Part of a small language model's weights.
Size: 8 layers, width 192, 9 heads of 32 (3 for keys and values), vocabulary 878.
Architecture: rotary positions, no biases in attention or MLP, untied embeddings.
MLP neurons of a small language model. Each row is named by its layer, matrix (gate and up: input weights; down: output weights) and neuron, and shows model dimensions 0-191. Each number is 128 + 32 x the weight over its row's rms, rounded and kept within 0 to 255. Numbers have three digits each. A neuron's up and down rows have the sign that makes its largest values positive.
Before each neuron's rows, "fires before" lists the tokens most often just after its 100 highest values on Wikipedia text that the model never trained on. A number after a token or word is its count.

fires before: "ist" 26, "d" 10, "is" 7, "iv" 4, "ar" 4
L5.gate271:113130137091220207115122097143069116160147102093091133106145147062175169174126092052169118098134192139152142112141115167148094149188107114087078158101070078074131123069100170194128126097144094155155124162140126122125141148168121183121103114120161097119170075122123173145145154119148115098137152088081126105139123132077147118132103108065148117162161140137078177173128146118160097080142093165099201131167138161106118092150119109105184115132114065154094155100110152142115136146165138149092196158137139135202099136122108092128182184138165171161124112152156150111131131110125105088
L5.up271:153140176041134122100139145124117101119142106154106087142099119101120108097121133174057117158144081150169152119177063119126112205125134131159092175097176178146140110110053138131099111136136080119090105165151159167118061096120126185109118103135107126099190184086102096166121100133118195102158155126156157084115117109084132083145112114084164074125173160143125112098106140141111118107135179133177164116101140092109096131127090143163113040157130107144112122127113097036121139089105167056097203189074176107195104126124096103130095131124146140100136143143094112155111118136153125094
L5.down271:130117112094121138085153080105100141189160144111126167140165173122108154198060088165158157081169172092171095101126135094126101149116147167152126152180163161111099139130109128163141163165187136098100148121147052107137112073129146218081145161109092097115127137107136180105123097148116100106199179133205078117147089151160112059162079078202109146130133131112107100192133143094184096158130148151151162143108186142133096145136110134156144125162149093109110111120111115155105070132147161186110130082152130140112187149144099046114130158131159118080111140117167138092135172096140127100

fires before: "ies" 21, "ial" 15, " of" 8, "ific" 7, "ic" 7, "ul" 6
L5.gate394:156090107107123138115075081144135210131087083197160109119065104110099135127112173112109100131152124127109141113106104118085157205155188110105114106100127076100119132127091109142135114087080147077116151154195118194148108121195150103104126119087117178098127095143190172109117104167136128103137178058087133123156129148187106176132162117065133122114144127112140129194074121125151140134111121117110145101107133086059097193117094106062121154169149126122108131183108159121133178139121101090091149093114096159145179150154111095094146116066154127074132160108127150159114150038103133076
L5.up394:143185127068089080136070145198116142113091141156149133072133151097122118198112198087139127105097166099117167123102087071090152158113127064116064142154112084069138139167149137129165139116099167098124093055188130154146112089147198087117110151078092133063081161147218146151098085147082195154161117159111117157113175141108133112114092150135111123131145154092098187152120128126141149049072131118127069099136091151157078114164112081148137112150124100125118174150119105098142127126124102147061122091119112143107142148172127093118122103150150094132087116100124105163099112099095141145
L5.down394:165182123101125153199157184126155104119113140127140109090105127083146147153181121170106146096113175152235130141151114138121115105165089179075120180162140136119092102171131163137170094073159145170090078167161162074140115120085133126118186098132215128035144134145138130123133152140175109151161129130121142172165164062137117148091147104115135091110090109125165111113076063153094171113127165102091094110086085130158223121138150148093165071136154119103102127074131126122104159132147114160099115145145114189131111131162101096151096122080150123115111137093100065166153141166142149125

fires before: "ack" 16, "end" 13, "in" 9, "r" 8, "rib" 7
L5.gate93:102164101126140097163068133167103152093129117101155099117106203191098091093125081149070080110116146072129151164112152130106159108126101111173095170180149132058143108162133129136151120127122141168137154171158096124182172179161135120133142152144108191156118110101156107148117155098163139174092172174103118162112117116115070104073159134132118123094141145047181100166143104174135090020193096146142133106122089144122120120102034125133095107121112098120120152177139093099117089139098115126097111152185144115112083067135175184125152141101107115143113120096107133141169094090111089190
L5.up93:111108104122092167009136196165185060176122200111109126079136150090110109114119180126084098128129150105087131126119139161154127178185141181170126119136118167133143180064117110152163112155157102140145146165135199119183136143144120128088107072098140150136176080109112190115156172119138098070138149115114138213117137176148118089138194083113162137093124081145164181136143138118123102104195139113105152125104147101074155159108095084169171130111133137164129156122197113158167158135108089131153088095175124136141110114130138163127121133135077111120135164109134169157159123148066128109
L5.down93:149084127093149161130168137096150077105102122074124131133141106108099105067162106146105147148153156122054150138114057186098140113123112127101106091125133113138147115097105149169044144083183138180153163130072091127108164155104109103127125142156149172198120091119152131181097132154132100145127143138097105141109118172092083066091127100132166113096098161148126144115139129024102181125155124178146154088091115141157162125105165129175166137126192109140167168102147135090101076096099131119097164134146088130165050133160116107104182171061103098196174174111066115114121110166128153157

fires before: "em" 25, "i" 11, "ult" 9, "er" 7
L5.gate83:087100149110114173131069113179086121146175162093163154087147109120129098117162151116182097101131170182133094183133117119126111137137182125174136149130099076101135090129147116153125168124175120165166143162131087177123122186179157104130113160126179198085141119070127115099104122172159172143099156105035165139140116121163090107172203128150137133177131144140167112138129126072133115083147139155084118095119062112096096100067063122104129180079151107144044098120126161142147188096166100095127167097133139133125178152116126122122144166066202122095127146192129170132137117128117097136
L5.up83:099117210124154125156154127140118165168196096078095105036160147123150092141136029111119100074075151150113140110160111122131185136143173130127090119133136080101119130186166153167164156122128104098097114145123089080132154195116161079113094171097123116124103090082117093081149113121102157139144171106119144127101164158138112109152112096108112135108195124087147154164162158120130095109157128089177152121145127086122128177152022179143118147124095100137087129102105156152142056134188095109098092133114137123092166082182083127168182158092105112180157161140144094131151158121095119159
L5.down83:137105116109174096102102130121073144131105129118145156115124154109119000103121126103110134126139103163153145171160121145159139146132143117138094126089127119123158141069099110086185115153132131076096087074161115172152091134107149037117133193151136106139119090161194133156123130143203142131118139095068133109104133157168138104143129107106166104074101093129110113165124138135117134078116165173140061210146103099152204087158147131181128076091127095151149093179144138190095117113112083119100078177138163099081126101095158097098157101122138111139127164153119188161154156090145093197

fires before: "ct" 25, "ad" 12, "ction" 10, "es" 5, "ed" 5
L5.gate167:136161115126129121138159087193180186111098161064129163125072131152106108156082154163040083131152100184092092131109104078148119140196080131128091108149155188102160124167102158140177141114172145092063132162095143173133150140163147144085145131151119153149085092177133179109097165103143110076114094109135073127130215129134089100144172101058105083140185182159109144132104102126133206120185102077111154087120123117114069106136139156137134136085151120108111170158119120116109097093126132120155111132151118192184121096140159144082134123123146126095115076120084139176111145174132119098
L5.up167:087130093100124116127129147154178142101174150106122146095122129147150103128092109186121084150119153136124113093112216105110144125127133102072101101120140080113126165132125151119142125073193168140173081108115081161108110115173161064161110088092157135164170197104074187112165104075130147091070131016081126143107150112084198146059153166111090154148141101105160139214136151092112155179143137057136161125127177090127133110103130193135108102118144162146077105133109120097131103118070119085130121120160118119116145093144123110117141179128122090132132111105070145117158070106122182130
L5.down167:137138140186147097137193146091118062141116099114112090173156172154187134122049152104093137112171177084159110147130093139130124148119182175118127079152105069149109113163153187090098109133073170169192162209113135118120094170152140119102175134092152115149115128119121078123081141094164109153137121086094116114158132116202175109088091124115116126080129175102142136136113126161121091087173126122123170158073125150173204120125073114148123116157134140106097168113132145198128142148211148085073115129170143088118136164129082128153163116116085193149145112073105152129172145150124121161

fires before: "ory" 18, "ric" 17, "or" 16, "rib" 13, "ance" 5, "in" 5
L5.gate66:089186174117151128159106108192129108160101118155156128096128161054146154130202073187104128131140141194169149148063176122129088131112180147125084092125067077119142113132140154166131136121094084160136111141162123139064193178223153130160143110083147127195162146142119147070116156092129116163108186088124197080131150111110135066102045087155125084153170106139144119123138100085151104152132115170140154126112143176073132107139127120098121100113123125138117098103077091067118138107162134110134076149167071126089096131085155111139134142104109107190121121140093117107132115112089141137
L5.up66:079112120190172121157143113128103093063132135210110095154141181047172060137125135131107100123116085154124081171084178109071139118174114156112086119118135076088121131117129130120115112031146100167151115113191161182152153108187089099133165106121076156127124149141129148139093099101173132141111125110114169068130129135106151097149124079103133077092105129118108128080144154061130137106147165101151166177153100090157123123115169079110097166138168105143099134116099120158159158105099107087130162057080180120156146089098109150176185104124103141103096071146137086118087171144120157093
L5.down66:118125154121125079127130098091100147135135119172151147082102206096125134127159086154107118132104153118116086140082087155149075060165061181157158128165128148179144138115161128100082130130097121125185080097169162161131151160162139138107185133125141030121155108158138077138142144143043170141085152154114130161151110127162087096131173208131111088111114185145091135159092095156121175150112124125104122120112106106150221150124138101156131134065117109064163071124122118177134114182108153160139208101089108149075129121140107130138134134105168121118114075148087088093107164161135128189

fires before: "ack" 20, "end" 11, "p" 7, "ed" 7, "em" 5
L5.gate299:125152095121102121127053120170148101098128162104103143111116127141148139135143140095101111130194176121076089163074155161168097083114121101159079169142113078094106160096122151097075141158158091139211154157137078121108140183052104104049127085131153136186164077114157137162102129088159127176118135139116144073077121109107129119077139136105102129157169143083141116141082091125096182099148149122157123179125157047132115111118099156150116132141090140145123102116135162156090107067093128122146141156169160129075158151102104130067123141021042126113157091097157141108130100098111158140
L5.up299:086103126156123216150102153146159095158162143080164186144118190076140110063111126086144068195132142090109148149117105108186115081125111136212130163105146039127127187094110120105118135183161158154136127153153154133161118157100176148099111098166087112156127146168143166157097122180160133159084070142074127097105102103112175106140159079129114135137111135089255152160134118110129097103166085153131137127085129071130113102121098114136101120138117176085107138155151149129157132120098139171120140129114160134104185119140170097134151119084139149133111100116151120133193170065116141131
L5.down299:116046130128120239104125085164155165099127140085161169124150125124035133082103037079107141118086132157093121133192106079179121099125156114158142117084125105141092148133143151158132104108148158186100129105064144142113142143162131112089134142138160120145117075086153135163135175144126169065107109109183134136199094103108038134109132109201161145088126125126167147094150084108151079139142134148083106095127122083105158142139135106119161139144084149120066081118128133132133124050114132086113136118090124148096101083095131150114120128162131099115166123152097203085150105114162147154

fires before: ":" 41, " |" 14
L5.gate318:085115080181153146151156133134063165140149121138161091101094164088085154081090216105113126135114116138107114206083129122140110113192107124122145080105073103105142171191118119176126151109094113143160141150099158127095154175160174176087129133124104117094097101070145132131121139079129112155141080146121151172181162094150157163101103154118158159155160088156131125129101140139101111201164150159151195086114136122057068113136167131099074154119150068159127145102121133109134125100140064160092098065099180129201073110159130098099106166134154138180136159144066139113125154119082114144
L5.up318:128078104116143135107080119143088101169134114124106150107046078111143168086149113151151132124123076163135167123071162091134150117143130104170164115094120124098140152128138139169139103152091138083084116130167098143053128168104073076105155138120131166076122091083102209164076136150134179183121120169147109066197144112129136071044172124133135099155180110127134166088149104114087098127116134112099160087127124113110106047158178159164149076138139094103133082146083115155120089083089162100145170174098137132172116190102138123053159109137088170152138112072118140143144150162134141116
L5.down318:143103133189146120174079096172137148142176110138110098124147110183116157185137163152132097168126066150098109146087140146118101127159114177119162057154117112162141167127096166149106113137168098072071083068109153162066141140156119141119152135170080169215162070153108093139095151115114142127172093164169110164149126088134173147116150126167177163183063088110119153122114096067149145113145073106122147115141177129141208122130128094109127088134167129141119086129161126186156107172104152183099051055127074109106111158169124129102137104128124135068151106157146102142144091163132112148

fires before: "ies" 16, " T" 12, "ial" 9, "ific" 8, "ter" 8, " D" 7
L5.gate293:123113150116200080097168093102093190166170111103119112113137163155080078167177101107176077138167133148102161127141070164157121135116146151124125166115164130095114106159168118152143113105116168122182074158152120196125112117138205115113091098139080163083131062137152151165162080101133097130172082106142076173134105115122111146088112096157121088128141150090148154134098104139139138083105128126176138144111087130104124076139134149129158107153068176186156152093097109089084100074130051097090072138098072190121126106141121153138120098065112159124140205140093123107092107119191097110
L5.up293:087125131133148100071200153135121140122125145131157087112108161108152115083144182140131128158136128153087086124098138145142114094125108117078197122177144140127127162113140098114142151186086085198092140126134110128107127134177105137198117141143080145142117042119144148239138033087129093157118127150102083112102086156146130081167151109078116146092158156124084157112128119187128197126098161084077107140092155119141167106106164146097110122122128178089149134138132126130139116138110094195129154155159143086089189134169194082151136085153168119182121090128134095134105102074174172091
L5.down293:147171120227142128074179151132085084117132115093107129098169124060138171149131124247143168147140117156118094150132157165112127120130109131108146112146060138179166128145110147125144112115077142130097133115120149125066044104168126140090164137104171111098142127077169105096133151075126119114132162159152092173128125116128110121174126114170090162135186094124147155124153163170110064179123132133136174121089145096146201157100125086158163130124055132114121114097116121162110115174111119070128122114127109090179107171144150184086218169179118108120103147160094098126138114185138165135

fires before: "ist" 29, "es" 9, "is" 6, "-" 5, "ag" 4
L5.gate431:063189105055127161127099095143117124130103168143152127126107139127137154153095101115079124144100124167131120099091147181079066149188169128151070166144166147064098136178118146121142173071068128124199078068178095185166104158171132090040126110098152129168125108099123133138102115152127102096118182067079178104135121158125133106132115154068153160141171153192132123130130173172104118088116090140110161148118114097107123112142103054077143121064115044154123147131117168091149160190132162109125140119123157108134148120099143140111160109053121141139137100104117135132104149164128160126
L5.up431:098161157108164165052109183129124116118133160115129093133127114101096154152177093121126157124116084157169099078158135167146081136166073116143127154146102140099154134129108120143214122102064116160147147164101113202134070133095094128133131108114126123114149170144084121156128126187109032086153091115141118141122128132138069101171109128138148152156115104138118182127177144168121131184063084091097107149098106096150139153134158154097170084160102166132137159085092076070163147150111177153107124170127169135166065177106079089106138136078175118195086110094185124122100074141166137175
L5.down431:130074149162207138078110134170157132079155131134137195117171151131126125132159071134116173123130126094116092057115168115107105146118131111130148145108104164177134143173099114140109166169192150102124082145085133114131157092100119186134143133126150120131095123125088078097147156167110094138106092195158096162137213139169032097220130132141131118129057187109178151141131076104132135111145146143143093152125122105147122154184171123186163127154143141107173131165107099113136177095084106134090148101085102146093137163156153125109130110174136067129106141101165105049132125104114088197

fires before: "op" 29, "ak" 6, "as" 5, "ec" 5, "ric" 5
L5.gate165:085174187133167117134087151129123178169158136117089121138151172098122115115145133144156113190175104141139135150159174129208128172158115109126135109164157083086099135162125130175102162126183122104185125126168139127093144130182171163213111122093111177094125059091114118152118130110101148094151100150180126180127144061124127089181133151133121090102169161110100109150090175160168116085176116187137163079128155140122089155208129161097102142147099128123108123169146131069131126146156146128067146109135140171194080167194156106174145143129109146067123113162112123169128173099056125150
L5.up165:117089131139117138153105128117142150145107119090091125131143132140141107152103140179160116080119107100137164150127116064163194136131114137146078147105134165147139151161189122190164141088114163110126213160098085125146165121097088163114142159147100103076162079098124153129135146120078153077149146101147096087100154093106089112112178083191125099115115173069094124161096187132158138096122087117134122084206088172140117159131157101114071167189141158119097110118165096052172098161183187137134097119112181074148095140136145171102160163146132129141091121125098211070153137081135160183
L5.down165:168094131127096128171141125129143122153140144074162066086125142140139070127095068101131143136116113097172124105139126135148134113138117164121147102107101041135120151151158161107072112154182160152148104181121175093083145170128086144164115138098150136143123103096093085100124188113190082132213190128088159123147144152120078132120151080163146134066101139200143084114178162130131123119067105101101100100115117169126175149160095089130092114151099145118141170140116116096143122172083177120150061129173098124099137071122119100167139094129185056060090075130153099084178101146123096084

fires before: ":" 15, "port" 15, "er" 7, "ation" 6, "il" 6, "p" 5
L5.gate61:108127209079139120108099125152069151137110165149174175131078179135100107112183138092122064172070135143139166129153068149141088141125191164127138163103047113083117111142144086121118137105144058107141136154180154125064126152083088154092213126144109139128133091139075115155091144079130156147109151145161122131152188122139134123105106062141144141120149159167148130141108080160073127122133158133073207103189073117121090141153093146188117101161149113148087132143068128160121150100195123122132125141077112137189115103122099142086141152117071132131149140141109198125132155107095105152
L5.up61:114119176084159100156176151172111139086137147150114150172190141108141108079090096117135146133105151118197134119091139158147119108059119126136199131111136086146128090119135171110109119094139099117147156091143128143135168129131120065208085131131099090093119128172158089074178117101092125087151164102187185123145168073162114118078125163142112161167098060106116166116160112153171169156085135101127104108172121120153128204094181118146099128135141118080103103084092073095091107135155152203097173149069109118155154149153152096123088098112100195103102079142122156146128130076093067150
L5.down61:090101134130129183115140126082093092167148144128155110108126147099162080188212113144165123075067131100093100084092204146140184189120129164111096129102087083167133088179141141078099087135164094126149143141191192091093081119071129121082111130113107165111167101112135053124134155090081116160123156126117084139121166151133185179104127123159107116177119128100142119141136144181141075113148093145126116172111148154126111167126162173162115142101130156153146114098177156127112117078046108064203134176095078093127086123153102137136119138122105135119120083106109101152172101164078129110

fires before: "er" 24, "ral" 7, "ur" 7, "r" 7, "p" 7, "re" 6
L5.gate427:136130118103135126185144136114128146172101149092108120115107156101218145149167136159153115103105162113073147177123139138122110124115101143139062110067036141113115132160058103165105189096169130107113086117157133133124158164188157107124110068091147141110096111119125130109113130176100132149130152157103140136115098142100122034113143151072124184112190088179166135141090117188099076101134125168099218128122167159147105147140118125148105159129134103144127154156086179143122074148141065130085149143113162177114109122167159131165106151174105167110182124190090099143168196167129080089
L5.up427:156146150108145100133145140131130095131178131122116073105176107158128093174122088134230153077134127098110120119176117154140134109151108182196159122057102186115148134107086110178120153081124136148141126148150137121158137107179185127134174083081193147170092127181148166101154116182103106158094091164087170154195110171127179139099084138114152171140156097153143074124073122211151120119092086143130161129104133165208129119175136142155097095114113107151136171155117144132107089170122084153087143171152154159114118131095155152141073088139131136105134070098120067122195135110165112103
L5.down427:150131152099141176223100117131087123153160102163144132127186169155134098204122088137136105137112183052128098072135125160099140134141087167114090126093071049139104086171129134156102142144163085155108140097063115108198143122139110129140169136119161134117129118107151141116179103150142102130095065193131171173163119138094167165125089149181099105204064093106105117158120153123156111134118120142147063141150144138168144134167149106171082114183168131090168104187158115125047109130136106115126162107161169160078085112116080133124048094124125107127091152137118135171126137153146134125

fires before: ":" 28, " |" 12, "ity" 9, " (" 9, "z" 5, " v" 4
L5.gate403:114166094126101168101070113113088147157101127166115170168103157120121128145141191065111136069163193056130179151080144189146122105135111155132084172144163156063177144130069118148138110121119093150093061115095126107108112109118163096123144164078092126129108123111087144176115106143128183152123157205161097138177120144102103138108074168152127163116116079158121197174101132156089144099102129127128149130132136163176094116041109111114143120138121082101156200161127054057134109122172153100131161168134103100128118116168154181086181170103144145124136095132125141173146143090117099157
L5.up403:074141112165103105058115075140129170154160119129078176145061082119086090155137143073126083135136111113117194122104145178131098152130151094101108070145207165097100085140113078110184154121117146159123107125141112132096082121103128116144119167153119132175073111125161122163122111118175129173163107092141138132105084177182143086173127078092075087173150147130075069156116169152144117116168148116090159073169173163139110169124162124128083100108144102138130149171139112059151197067174095110161128140108068149124141141155125132102152129130142096126163190095177081172163146145131105092
L5.down403:157159165117131165054114126136116130127100126142108100192116111152117123109162118102106115150195133138089094170184149090146163165102130164121147097153106175089116137141105174089150094106070145171062131191118174109137123087149082102167161145133080162078126102114087136177133096095115143171092083122142150113187190169067121189075098148112144157063140153129133118118095150099168102083187108151128126117152139126096111119102086095200157121151127096098123146116130091129160060075146118188095134173207093158116124184181128072154161134137155142119154106098126113143128131078159125180

fires before: "e" 14, ":" 13, "T" 11, "od" 9, "ime" 6, "um" 4
L5.gate72:148134131128110185130088141106115122209129133136110120171108169108126146110113176130132120109137159177082130166152122146142209084160167140155120099116068125081202171087137157175103144128145095115136126150143149161056144151124114141132119135148101165108111168112116095100122137068151150140082150172174152102112146113119193154156102083113173155142114118111156093150065141110100096111204122192077204076111070122105109062149122138131134115079175185114083149164136153079124158109145124092048184086115135148191140132075147144145141154121103164159117092152106171150093137128134066104
L5.up72:158151120209164136111135128186186125175107177121115123129102130150105102197180123082131121092173151096111080168104085193171109136120190152132174123108106120114147147091145155137120101130155104127101100158095124102076112121133197096168122136123162116177145112132139108177103149115148108163101126156155085120085155122153061149113118128148129082171150165134091121103140104164129120111166156104082123124158050054213098175115151157089143150108124170070140134120095152085145140129170168118116184124180100114130110195098167184056141098130147124112130169163120132177078200097119141142
L5.down72:153119124120082103061116120174184139123116158145155133138094079143141095148114132101148088129190064051123136047083145132097164114095115100110085127110120120135087142118137128083126109122112120111091127120140143113141100140137111144128165157051125113168169124153062131116109097134240083160117118180140170193203169113096096120131094095129154122107110121132109157128192096178136117107175138067094155161079108159104144140115095042123152108157114123072093109107137137050157129127144135119159112117102066054104107081150082162132142141140142133122132181168147098130129083110133119188

fires before: "i" 19, ")\n" 14, " (" 12, "q" 6, " " 6, " other" 5
L5.gate507:177134117146137062124123177148127153053119160083128121147135101182117072150108118101139058124162116155152179156066140139130125156137181149127132089067094110126113132132105144128110135163156114060159109120173142125166112159167214129119114185161086105109122105067128142150100170144143122104166169149066082151073171085091106149120082175206126129183132112161156137149152139170136132095162162128146104097136110143113090127149154172137107110075114153128165137093172182048146121180175136116089136158176089173129144119184208151105124127109082137073160114103117132103124128094157115149
L5.up507:134145091102112122102147070132108126149159201152136131156128115144185115154106076148120090128133127132107125090100144058180171072216096163096095146161090124165129109150113144142155106077127104092087138109114106112089103148115139177078099125110088157148105145111184154127147169147136178118123141132105103130130105188086108087128137089156152159105133152088073128173192154120026124092085175094200115158128162116170141098097117112133113087181163162154112078164208099113174157115154086107125143129137141117123125140139137116094201208151109146132104081173119166130102103098090153090
L5.down507:061078132091123075185109127165139130099137121075151143143089155134158120135129174146085156162105081135128180146120120173172075125129090124111165111139140125127155125208169122102150091101071132098071171118097135166126122082179114174084182096146128090086143135118145068157176110157088096126124084127188159126116147132141093174096074132105127144118114191191140133150112076046144176095153122111102091093106153162125116126100095128090177088091091126109127088104148172150181136084079159165134131136076088152128179116160086170133101116126121138141077118138090125096098129145173104048

fires before: "il" 19, ")\n" 14, ":" 6, "ation" 6, " (" 5, "C" 4
L5.gate386:115137144077112207094087081151099166139150145089135109125125112093097119037171182075133119145111118131074115102124127178190123163186139157112183082152142109049120136163142135138100157084140149128117108134155176105157130142138160218174145118108118123117164143140121146083140115108129107139158150080171115152107129132131129165148102102169100145112176064090173098167108095133126124057146145121121167107176136141107098152135163115071177115143075104169152134148176176090146191130179149104106138159144111190151158142185174050131075155102124115100110090159134175108140146108132078160
L5.up386:130143080102118162191121198104210055148164138082081087190112140157087044127143117147150152163131128111168136119098161116142112166133154142056159119150087141103099140109133104158144180117171129096119130092213107134112170148083076140141172177149128099165125103116141124174179141154151184119136149143119121142113181160153140163201098109143140150164124118092165129097144176158127138134189152126126120157125177130126094132164162111091072098163128209077104170146149153154142190108103153141177124087145104101159089090141152134126144089110107099119130146092141104178055151149105109111
L5.down386:111174141127128126138110164104121043155096145155074132123122085200098131190137133103158151110124122160111121153155157120089150116137081165155159209182129135142130146122179149128182134160151138142166101171153104137112160135084099146110180099106086144095099144174206117149100185132117100118184089162131158147149164140146092136109187161101193153106138115145144115162145117159091146149175112119168103116212122153113109113119130164159147133177128157078091109097125121166139122204096049151117112083130114104137073066074106122113105137114138122184182130133077128099098104104134151031

fires before: "ct" 14, "u" 10, "d" 9, "ed" 8, "ent" 5, "ished" 5
L5.gate487:117142142118162117080065123122133145116112197167156120108057142116079102099061165189182138125106148108089075189150147141136091172122093121125130128137122124048221153101163120123105116095164167145137123186133112167151127212104109157133114135148138150119161077114114155108176175109117105071136095167084170167122118054103092176128147121137088129143110100151177164077139091119159138126180107141128143098103153145093086093125121139121102139105166129179086122203132140187169083135139068132183161159108172120085186142102142124151108155138103145148128172137113126110085092103090115158
L5.up487:187109102129133100110088087127158172077158180122192095125135123138127139161103107167175160149132135189171104085156178082153133140135139094076139153093147142150185109136120187129119090088182108126086090145083150148104116159122094112139119124119155154104133143142147104196126069124130118102177126100154138126101054091131113161140157056179159147094166214148133115143138131182150129125117162127135173104123138151108107121116091177167152139119122150134121182101118193101102095126157125100132104116096141099171153113156134118126167227081094064097110086122104101185040078161088104113
L5.down487:109131110170108093114087170090138152135143149096140143081179144141133101170052131129146165142097124109135095071114144147137082165128160131086132126096116162161095115156117119073101089093095146154166215120120151170125114107101145158059148112154190103188141140090096112181105108174194075157243150108122117134139126157088137097116138145115156163101166136124113154144168123105087148128151030076153169145090100118127189152161141105129181127105091155116144131174130154083083156147141169112138119170088140105145124139151113143173066142137144135083140143139178092120092099159146211130

fires before: "ical" 22, "ic" 15, "ge" 10, "em" 6
L5.gate360:129162089075154154149137138145106204060155113118168123155098123099140128102117132102084165126122150129110172170148178128098082074137188141152101106143119148100133092181104100185197164152110053082148102119050154135076072123152133111098134102102099084095094110147136131116144134142125142143167165130103087156100133126151193131119122117150139121137095229182141127083138131096135117142124062171132151153160155118121134090172058167126128108123143088195157147062141155128104145075143120081105082088104198142111106123112177103165105154138126138125131126193158167080126145195139142144
L5.up360:086106194123176111158070168135050134130196116131088112105047148199089091082133103125148092131120097218117120189204081089139108115146138111130181108109100163132165166155121118137095135145112114063164148144144115200100074141140141137151101172152109130118151090076138107051122122117107162163102166142086126163177144097103146154075118129125108103143119098140117091094126133079132112150171108163167121123198176097092110117140111098155138173106131202129131152147187111159155172113089138111144124094171156119136107136132073112123092132126086131094124154119128147100183094130121091173
L5.down360:140147144146124171140115103174128149213072127121099121116127103075138092122145182145113113152068133095097151083088137111069102146149143233143081127072166140147169077041146157141091118118116140128121131110168114106136133090092128134169141170123210118169101141177117138101138127138067141131192123149121115128142166136153126160115224138089073098108130087165135103104178059131067112137118124087171056157109148165132110100108122117158086112154144142177119105153107126127135159155195159139122135105089104123155154142136155142123073184094158121156085077066154114110108133147154144097

fires before: "ond" 19, "le" 10, "or" 9, "ors" 5, ":" 5, " (" 5
L5.gate21:137198091102164161155087135087074208134113165126137134157135101152144135128097103135130087119127128183101124155122081118144189093153103170110113110117144125130161100111146147174140152072090114108120115111157078167084115131110112125122137169126163217118141095190070169132113175094119137174096151160123121056107167097154170141153118146174138155111128174082134194122172130113111117120140147212129163075137104128126123127037111153074141160131156134079092111124126107127127171153108145096100056169086122125161167159181100120129133147194163129170113164047125164106086129141098107085
L5.up21:100106151132127118126149090153110217143092077138139154146107158173124162109155125105199099183086110137170154126106166144123119148158091107133130139078082106099155116129153060103154116181127052134070134120166090107081125111212169068079135115123121172117077125116122192143170129073143154107062124094076125166102184113134133124078151071137171124127135095031111135184145170125095160107113144094096149142140084152147132119075139071146163102106136157113140102123122128129142177117140168164094142136181175116165103125166120074120104166090149144117121076129095137111134138176147077152
L5.down21:156136084140117141116112220125121103117116089144140075134154173152056110136070117123114142129090092096093143132132116139128136105134140175185185127198120145120069113131128103144128129164149198072129102134104200070170087139130117147131137169084147118144107117190099128064145201131077129125101098117136078064115103163154200138125167137131171079147118180169108124073095133122177114161145093159143086130063131110079117139118152144126146079108045169149143165135134118173128170113134086151067155097134124088097153154135121173134123124158146136132175090133086142146093161151123063095

fires before: "ic" 31, "ion" 16, "e" 13, "er" 8, "b" 7, "ical" 4
L5.gate284:153104154128160197127145133173169196171103132152089166086109195113108146114155080075125086111143158130120164149091082105161149140060155136144085159147136123120143146177116107150120154147142190161090168105099157170118199150161174191147114132160155149118113129139112100154132179158107121181188123119116130042103198111035117099204128103110161100130139189143099133126130081110137106100145139169102169112166142149173101110099137164058128108126109139116147164145103171077129148120117128133071106110081145167155127143120121141105125142147133185112159081154125153129107143103104061195
L5.up284:097102197110164164085097109116103193127205148169128147141170122153134186161149147054136156171116115153105145133132157116103112133095091142112126092148129117070103144144119066116149193123067089166117105146120150112161107158119181081108151176109104177165099100143128116142173094071198110181122115117145158096155158175102155178153129155163113110094182150147140204107110102112133091136148102153098186119110120079117152138134136143126139157163129208097155149166074113121130110127126139148135100132120215077161108037097104136093086113072174095124084096141124084116141131108164124130
L5.down284:088136123177185121140155180132178097152163145189159154165130107109138083133159103154075086143132166079112117163159121134083149112151104181137171190168123128123108150114166160109165135127134139110155087113112160097104122158072083127068126126102151107156119150110071155139113106149115117137109140158136181145105177178118135155123098175140174111101138079115150153183186089178036084126122115110113100161061132042182190103142150118115120125127129168152134167114126132137123173119124128084137155148113092110114117182114186105100133097117227133124195157148133119163209111116166144175

fires before: "ag" 16, "'s" 12, "," 11, "p" 7, "s" 5, ":" 4
L5.gate483:155138181092148081120168084116124221117141140114128115144130128090214122075125206088131085186092187141122127146090134161130136155143146162165122147100163177100130160161085120119054094156127161142118109143109141098100154159152172134149111116208123176110154141140163134136087182114120100173161074116139092140126182102070072129149098152155145133113156078094169106149090095171151119110137119174163127139130132146129079146180116128117088143131132124119168176143103124148139155144127067144080216097115108183124135085140174204125189114132130130073169127140146103154120166090148088150
L5.up483:099080136130148068163171135129162134156046127095147103126164095154124141163171089159120135137088130071170104152117059142139136169146093121168128165161116194097106149205140120143126118180138106147084139167140127086078086125155164142123148099080135167123141088103158072144136174154137179126142132168134209124174181108142130107198149166160098123104125123097176103105123140187117115107141090094145138122116081155131102045155098127162155134156093075092113145145130075140135119122107094156157094117049140076110108137104146135088118155153068178158135140071117091153131148133119106219
L5.down483:174110100135133128142169160169179095098142125113146142102156192120096070142120155115127111138142121074097137129130071161134122133111059155149133133129117114133056167105127080198174134152120115113111176132195135107085150036162154161103084123148065191142157081109117096162122152126096104084139093115156160110151149111133143163141165207124183151133148137095164179082134129121103090104093106099123163060114171171117181106099154140148164177111142113160139082170167111162134113134144161148158151148139105125146100074146147145159123140074177117156141128173108099207187154117188067142